Part of a small language model's weights: MLP 768 tanh GELU.
MLP neurons of a small language model. Each row is named by its layer, matrix (up: input weights) and neuron, and shows model dimensions 0-127. Each number is 128 + 32 x the weight over its row's rms, rounded and kept within 0 to 255.
A block is one neuron, or neurons of one layer that tend to fire together. After each block is what it responds to, as a language model described it from the Wikipedia text at the highest values.

L6.up117 [144 136 138 119  98 189 182 135  93 148  82 134 141 143 176 162 131 136 169  91 141 120  74 163 125  76 158 131  62 112 146 124 146 127 121 134 153 114 162 143 201 162  63 153 130 125 102 162 144 104  87  80 164 120 193 120 142 155 152 139 212 109 103 170 167 116 149 118  84 121 135 204 120 107 128 140 128 102 128 211 170 117 155 130 130 110 110  99 127 145 125 168  56  77 121 109  60 106  83 133 102  88 161  60  88  88 124 187 143 112 102 110 122 125 163 112 127 126 130 123 137 175 136 160 207  56 102 171]
L6.up159 [171 152 160 160  89  88 117  65 175 156 120 118 124 170 169 151 140 195 111 115  87  96 109  99  71 126 108 131 141 144  77 135  78 157 197 115 158 116 100 139 158 129  82 144 153  89 163 142 146 111  78  79 162 154 166 168 101 176 175 175 143  90 149 166 121  97 108 153 118 133 155 131 116 196 163 122 138  88 121 107 156  93 104 157  71 107 128 169 138 168 146  76 114  88 117  82  96 125 138 141 136 169  91 142  76 105 115 121 163 147 141  97 148  90 123 174 100 125 166 138 155 123  99 123  79 135 104 155]
L6.up207 [ 94 100 131 123 123 145 150  88 127 198 111 110 119 146  78 108 113 173  68 134 120  80 106  88 100 170 171 115 103 127 104 199 143 173 211  98 150 135 160 156 157 207 133 155 129 161 199 162 145  90  95  99 137  95 175  77 137 129 116 111 128 120 110 136 119 113 112  77  99 129 122  83 116 119 112 159  88  68 143 178 110 121 101  92  88 125 125 115 160 113 191 153  92 112 113  97 119  31 114 140  92 119 140  91 110  96  94 156 142 137 114  80 122 120 123  85 145 139 125 174 115 148 101 154 126 170 118 117]
L6.up219 [104  94 159 112 126 158 174 109 151 137 133  85 157  60  97 158 151 119 115 162 138  81 124 121 141 133 138 131 120 199 131 174  48 162  82  22 151 118 171  92 133 105 143 172 166 147 176 147  86  83 132  97 156 139 158 124 141  62 152 123 186 148 158 109 112 112 141 151 148 179 110 131 130 182 145 142 127 107 179 139  62 104  96  60 124 126  83 211 115  85 116 172 127 123  94  85 124 114 102 124  95 107 130  99 110 125 101 135 155  96  68 136 160 174  69  87 104 171  97 143 100 140  96 130  91  82 166 141]
L6.up257 [110 148 145 130 178 122 116 136 129 127 116 100  97 116 134  66 136 146 117 107 131 146  93 138 147 148 137 144 127 148 125 142 214  79 147 167 174 137 157 140 119 174 169 132  87  88 238 147 109 126 152 110 221 144 109 153 146 115 126 114 124 175 158 159 118  82  64 129 121 152 203 162 146 111  86 133 133 158 106 126  81  99 110 155 139 123  83 117 128  98 160 160 120 167 144 152  47  86  67 117  72 109 180 164 108  84 133 141 141 144  63 109 102 156 160 103 142 103 138 131 145 143 156  64 123 102  90 117]
L6.up363 [164 104 132 112 117  88  98 120 187 178 176 138 139 171  88 124 133 157  82 166 127 121 119 184 117 181 115 145 145 103 140 125 113 123 183 139 102 159 201 171 176  69  90 167 136  94 132 131 129  97 139 121 135 162 111 120 187 188 157  83 206 134  62 135 134  87  19 136 133 146 142  77 131 110 152 126 124 124 128 154 103 120  56 104 155 159 122 130 157 121 132 137 141 130 112 118 147 150  65  83 129 117 139 116 160  82 129 139  93 147 137  73 105 121  85  71 184 120  63 178 157 146 110 146 146  96 127 116]
L6.up465 [176 120 155 182  49  68 120 125 188 163 124 155 157 103  81 146 118 175 181 154  80  65 109 108 139 107 135  67 113 148 111  89  56 139 142 125 106 130 136 102 106 161  99 130 142 182 115 160 124 100 192 137 128  76 144 127 184 132 153 180 191  98 148  98  50 132 105 215 117 136 116  57 175 137  99 120 113 123 114 147 123  65 128 142 128  54 145 116 134 115 128 123 154 144 144 111 132 155 137 143 116 140 141  63 159 167 167 119 127 101 164 134 109 107 109 122  95 118 174 178 108 108  99 139 160 134 150 134]
L6.up607 [182 138 134 136  73 134 106  72 112 173 137 103 163  68 115 144  88 118 135 146 135  70 150 169 154 133  77 162 142 155 108 106 136 101 124 152 109 144 119 163 164 128 141 141 149 160 108 120 153  90 185 145 139 115 148 104 175 101 132  89 112  83  82 161  31 124 104 164 113 122 104 117 145  73  74 106 105 106 163  85 134 124  66 141 176  94 109 105 106  92 140 160 119 112 128 167 128 117 111 170 147  65 220  58  85 108 103 138 116  84 149 146 122 184 162  90 146 168 121 136 131 201 172 105  96 169 151 150]
Table labels, mid-word pieces. Field names starting a wiki table row or list entry (Class, Height, Length, Total votes), and inner pieces of split words (syn-a-gogues, vol-un-tarily).

L2.up104 [177 113 108 108 133  66  64 112  98 113 142  88 101 132 138  90  96 152 141 187 110 102 116 121 160  89 151 111 112 141 138  75 134  92 120 121 114 146 114 138 142 106 177 113 139 102  80 160  98 100 118 112  72 106  87 159 137 135 118 113 132  63 120  95 163 130 135 133 172 111 110 121 192 172 159 128 170 110 114 133 131  58 103 124 152  41 162  84 130 200 137 125  88  85 127 114 120 184 182 114 186 191 194 171 192 166  96 131 130 145 167 112  83 172  65  81 146 133  75 168 177  70 141 108 106 116 104  62]
L2.up124 [135 134 148 173  96 134 131 130 145 151 124 128 153 205  90 105 131 115  87 122  63  61  85 127  70 156 114  98 114 179 136 165 155  85  60 150 156 129 117 154 138 130 130 163 166  95 125  74 137 168 100 175 182  86 153 179 166  74 140 137 108 165 123  95 136 111 117  88 150 132 149 113 130 138 141 128  97 133 102 139 121 178 151 146 113 110  79 144 196  99  92 133 155 122 124 117  88 197 132 135 142  31 167 136 123  94 143 130 126 131 151 137  80 194 182  91  86 140 135 122 201 145 103 158 169 147 123 112]
L2.up501 [126 158 150 149 116 107  93 171  95 146  88 127 104 179 107 120 111 127  85 141  94 126  91 168 106 139 143 125 141 185 144 107 110 127 118 110  79 128 187  81 150 121 128 234 184 124  72 123 171 116 126 151 124  94 114 155  99  32 165 147 135 101 152  78 131  96 150 109 118 132 138  58 186 149 164 101  95 137 165  50 140 125 120 161  98  86 128 151 209  92 117 118 135 130 134 109  81 123 150 185 128 108 123 118 115 125 143 125 170 145 145 115 124 140  91 125  84 167 130 120 144 113 137 180 121 143 121  90]
L2.up554 [153 143 133 146 121 137 132 146 129 112 164 155  49 102 102 115 172  92  99 197  48 147 152  77 139 104 100 121 124 129 104  55 151 114 131 134 112 110 121 104 172 151  92  94 168  75 128 127 119 162 121 132 126 142 142 197 190  79 162 143 100  87 129 107 106 167 130 128 170 178 144 128 135 134  71 154 160 131 206 118 137 129 116 150 103 123 145 101 140  78 160 110 170 111 120 107 153 140 189 167 112 129 188 167 164 208  76 104 165 151  80 126 105 156 150 157  85 133  91 160 113 175 149 129 171 109 108 145]
Infobox field labels. Field-name words in Wikipedia infoboxes, taxoboxes and succession tables, just before a colon or pipe, such as Species, Time zone, Density, Preceded by; weaker on scattered word pieces inside names and compounds.

L5.up238 [149  69 154 159 122  77  92  69 131 240  98 123 126 116 158  75 102 125 142 169  99  98 166 109 149 151 143 122  97  89  90 149 108 142 147 132 151 147 149  81 140 115 101 142 121  52  82 183 106 130 183 134 197 130 162  85  89 140 168 116 190 147 114 158  92 108  71 153 121 163 126 113 104 142  90  94 118 163 155 107 171 101 122  95 113 146 139 143 151 112 106  61 181 128 199 140 126 109 118 167 145 122 149 129 100 160  97 103 152 101 124 171 150 113 149 136 146 120 135 107 155  80 155 145 124 102 116 151]
L5.up509 [153 101 125 141 122  93  85  86  89 185 126  83  84 158 143 134 149 147 132 175 152  95 125 136 152 149 115  92  98  97 108  93 113 131 134 156 124 129 149 163 131 131 116  71 181  87 118 156 108  84 134 125 160 100 109 137 100 163  81 110 173 106  92 104 110  78  84 146  98 133 158 131 171 163 172 114 137 157 115 109  97  43 156 143 148 127  98 184 192 136 113  46 188  47 134 123 119 182 123 132 167 134 177 130 103 136 137  70 165 157 127  59 153 136 118 162 143 145 127 183 129 142 105 180 140  71 120 129]
Structured list field tokens. Tokens in infobox, table and reference lists, mostly field labels after "- " such as Education, Born, Class, plus years, brackets and punctuation.

L6.up57 [115  42 150 183 160 110 140  86 124 110 161  88 173  88 109 103  84 100 174 140 105 192 215  91 139  80 131 164 137 104 125 117  83 139 151 137 171 115  93 135 157 135 123 194 142 143 121 125  94 114 132 136 142 103  88 109 119 112 200  88 138 116 121 166 157 111 148 139 122 156 177 131 131 126 203 127  67 146 123 140 143 156 122 151  91 114 113 194 168 119 208  90 122 135 146  91 173 143 122 133 125  89 170 116 127 105 139 126 108  93 176 159 117 103  52 143 126 151 127  85 109 103 134 112 113 128  64 167]
L6.up58 [166 123 197 116 128  93 131  79 156 177 128  69 103 165 129 127  51 151 147 163 111 108 114  59 142  83 165 107  96 136  84  87  99 157  79 137  67 114 130 149  84 135 179  95 116 158 116 121 166 184  88 125 154 184 152 118 128 107 141 108 158 122 125 136 106 110 115 131 155 155  99 100 181 167 152 147 166 104  85  89 100 141 112 111 106 119 108 136 100 122 146 130 141 175 132 148 114 112 141 171 166  65 175 128 143 105 137 132  92 165 104  82 151 117 121  66 109 120 142 148  59 100 127 123 146 119 159 125]
L6.up121 [118  83 116 130 103 140 144 109 130  96 115 106 124 139 132 127  76 116  96 168  96  66 169 129 125  84 174 196 155 143  81 147 138 172 131 145 118 143 125 149 118 114 132 112  87 168 125 125 176 156 116 132 134 129 227  77 134 115 164 132 192 114 168 165 140  83 163 159  91  53  40 147 134 119 157 121 147 147 154 168 139 137  90 145 100 103 106 141 169 116 103 135  94  93 103 122 143 121 162 122 122  95 122 105 113 160 133 161 114  95 101 170 132 100 102 173 116 138  63  97 165 140 141 163 174 129 159 128]
L6.up161 [109 171 126 112 128 152 111  91 179 127 102 167 127 134 149 179  94 155 138 114 139 113 176 167  86  73 154 142 127 126 112 105 142 124 147  83 124  90 101 129 134 104 165 211 123 158 186  95 153 164  78 124 128 127 167 106 131 137 101 131 131  49 102 175  94 108  81 108 111 153  85 147  95 160 166 132 141 161 111 108  39 142  94 110 113 140 101 125 161 134 157 148 111 150 118 155 115 127 101 144 110 137 135  60  61 166 170 124 111 125  98 152 156 143 144  36 157 149 140 106 137 121 162 103 159 140 113 125]
L6.up496 [ 78 154 147  80 104 137 144  70 151 113  56 111 134 153 104 142  80 109 140 203 146 220 154 114 155 116 117 146 146 172 142 115 112 161 113 134 106 138 128 145 101 135 151 114  71 113 112 122 160 186  93  91  70 147 104 140  86 111 173 151 124 138 140 129  90  95 116 139  82 121 128 143 106 179 134  98 148 102 112 126  96 150 139  98 173 156  90  66 163 118 171 156 173 145 145 136 146 138  81 133 158 131 114  89 167 115  95 115  73 118 114 108  65 117 157  89  69 121 174 141 125 126  73 165 122 160 100 114]
L6.up526 [169  92 153 118 167 123 114 139 157 115 122 109 142 105 114 116 144 156  84 151  90 132 159 129 155 113 109 153 148 111  61 130 156 100  63 119 100 136 128 164  82 169 166 126 176 144  87  45 124 145 117 151 153 138 136 223 101 129 111  73 140 141 123 170 101  93 137 182 138  86 170  93 146 136  98 135 110 147 102 108 142 106 179 212 103 165 134 151 129  62 168 105 117 106  84  87 177  69 160 123 170 161 112 124 122 104 131  56  90  84 121 145 124 114 120 128 118 143 184 103 147 142 140 100 124 109  99 103]
L6.up541 [162  98 101 137 113 185 152 155 147 151 122 113 113 128 160 145  82 109 250 120 136  97 199 131 181 149 149 155 141 145 141 123 183 118  70 133 140 152 129 154  87 101  81  91 105 110 117  85 142 107 149 140 151  79 199 103 118 137 139 152 118 125  90 122 113  67  89 105 119  76 136 134  82  79  98 121 108 162 150 139 158 129 114 114 155 126 126  79 116 172 105  85 120 113 115 145  80 145 155  91 151 134 107 122  99 194 130 188 136 131 109 112 122  92 106  38 135  82 104  61 147  89  96 155 174 130 105 128]
L6.up719 [136 122 108 184 119 189 159  72 174  42  73 173 105 164 154 176 159 111 179 110 149 122 110 107 107 146 131 136 123 133 135 130 127 176 141 131 109 118 153 135  95 139 127 120  87  71 123 141 159 147 168 142  54  88 141  77 130  75 183 133 179 127 115 119  96  52  81 144 131  58 165 141  98 121 147 152 131 142 107 143 123 125 130 123 108 147 140 126  86 117 116  74 160  97 191 139 122 131 146  87 146 125 172 113 138 112 143 165 160 116 188 122 154  94 113 106  62 117 106 121  76  76 128 121 100 121 112 123]
Second digit of years. The second digit of a number split into single-digit tokens, mainly four-digit years after 1 (born 1'9'50, in 1'8'09), also day numbers (April 18).

L5.up478 [184 164 148  70 177 151 111  78 137 114 121  97 155 116 140 194 141 116  91 134 113 175 145 115 149 159 150  96 105  72 142 179 141 103 150 169 142 118 125 185  86 129  99 146 101 147 115 147 110 148 106  88 123 121  62 143 146 149 115 129 133 175 150 136  26 123 134 110 128 125 129 159 102  91 155 115 130 157 128 100 159 110 106 124 131 135 116 113 127  97  91 170 108 121 108 108 119 157  93 151 138 180 140 207  82 106 105 122 122 104 126 139  56 115 117  95 125  65 139 118 174 113 172 125 176 129 137 107]
L5.up686 [134 120 169  75 144 147  86 122 133 114 138  92 137 115 133 129 148 101 128  65 133 162 137 134 162 158 169 128  70 103 114 112 134 177  83  94  76  87 136 120  68 151 130  87 129 156 155 143 125 161 102  75 115  71 128 173 118 125 137 117 169 140 213 155  79 161 162 100 145 132  91 159  95 181 117  55 162 135 137 153 192  65 166  86 141 123 112 162 122 163 103 152 127 167  91 167 111 132 118  88  98 140 156 128 149 110 107 139 173 138 113 160 115 116 148  43  98 159 154  89 117 140 208  88 140 103 156 108]
Last digit of numbers. Final digit of long numeric strings like database IDs (DTXSID…4, OCLC, ChemSpider), years (201-2, 197-1) and table figures, with occasional word endings.

L5.up381 [199 110 140  91  90 142 149 157 122 221  89  83 154 138 166 124 162 125 189  66 170 111 137  97  96 161 162 132 161 118 140 100 158 145 123 126 131 155  91 173 109 101 129 128 101  74  99 121 135 169 152 154 139 124 184  86 126 119 135 154 156 128 116 127 139 104 101 159 156  88 129 107  83  74 129 162 135  94 110 117 156 139 108 119 127 106 159 148  78 122 135 145  86 126 155  53 170 139 132 128 136  74 142 122  65 122 156 102  70 117 149 135 167 145  86 194 130 115 148 158 135 112 167 161 113 175 110 132]
L5.up420 [101 123 175  94 111 120 166 176 147 120  92 107 147 108 106 140 118  73 170 135 106  77 142  53 111 153 136 142 169 107 116 158  98 141 105 107  57 114 188 114 175 143 149  96  36 162 129 114 146 191 126 169 144 193 150 132 137  93 121 112 144 125  70 178  87 142 112 111 119 102 158 115 173 115 161 187 109 130  64 172  82 129 131 130 104 155 134 174  78 152  54 129 149 161 143 102 116 122  80 135 113  92 115 124  70 113 121 113  64  87  82 134 128 153 138 140  74  97 165 149  95 100 199 132 134 135 143 100]
Year-initial digit. The first digit of a four-digit year after "in", "born", or a date, as in "in 1834", "19 April 1979", "in 2012"; occasionally a lone score or count digit.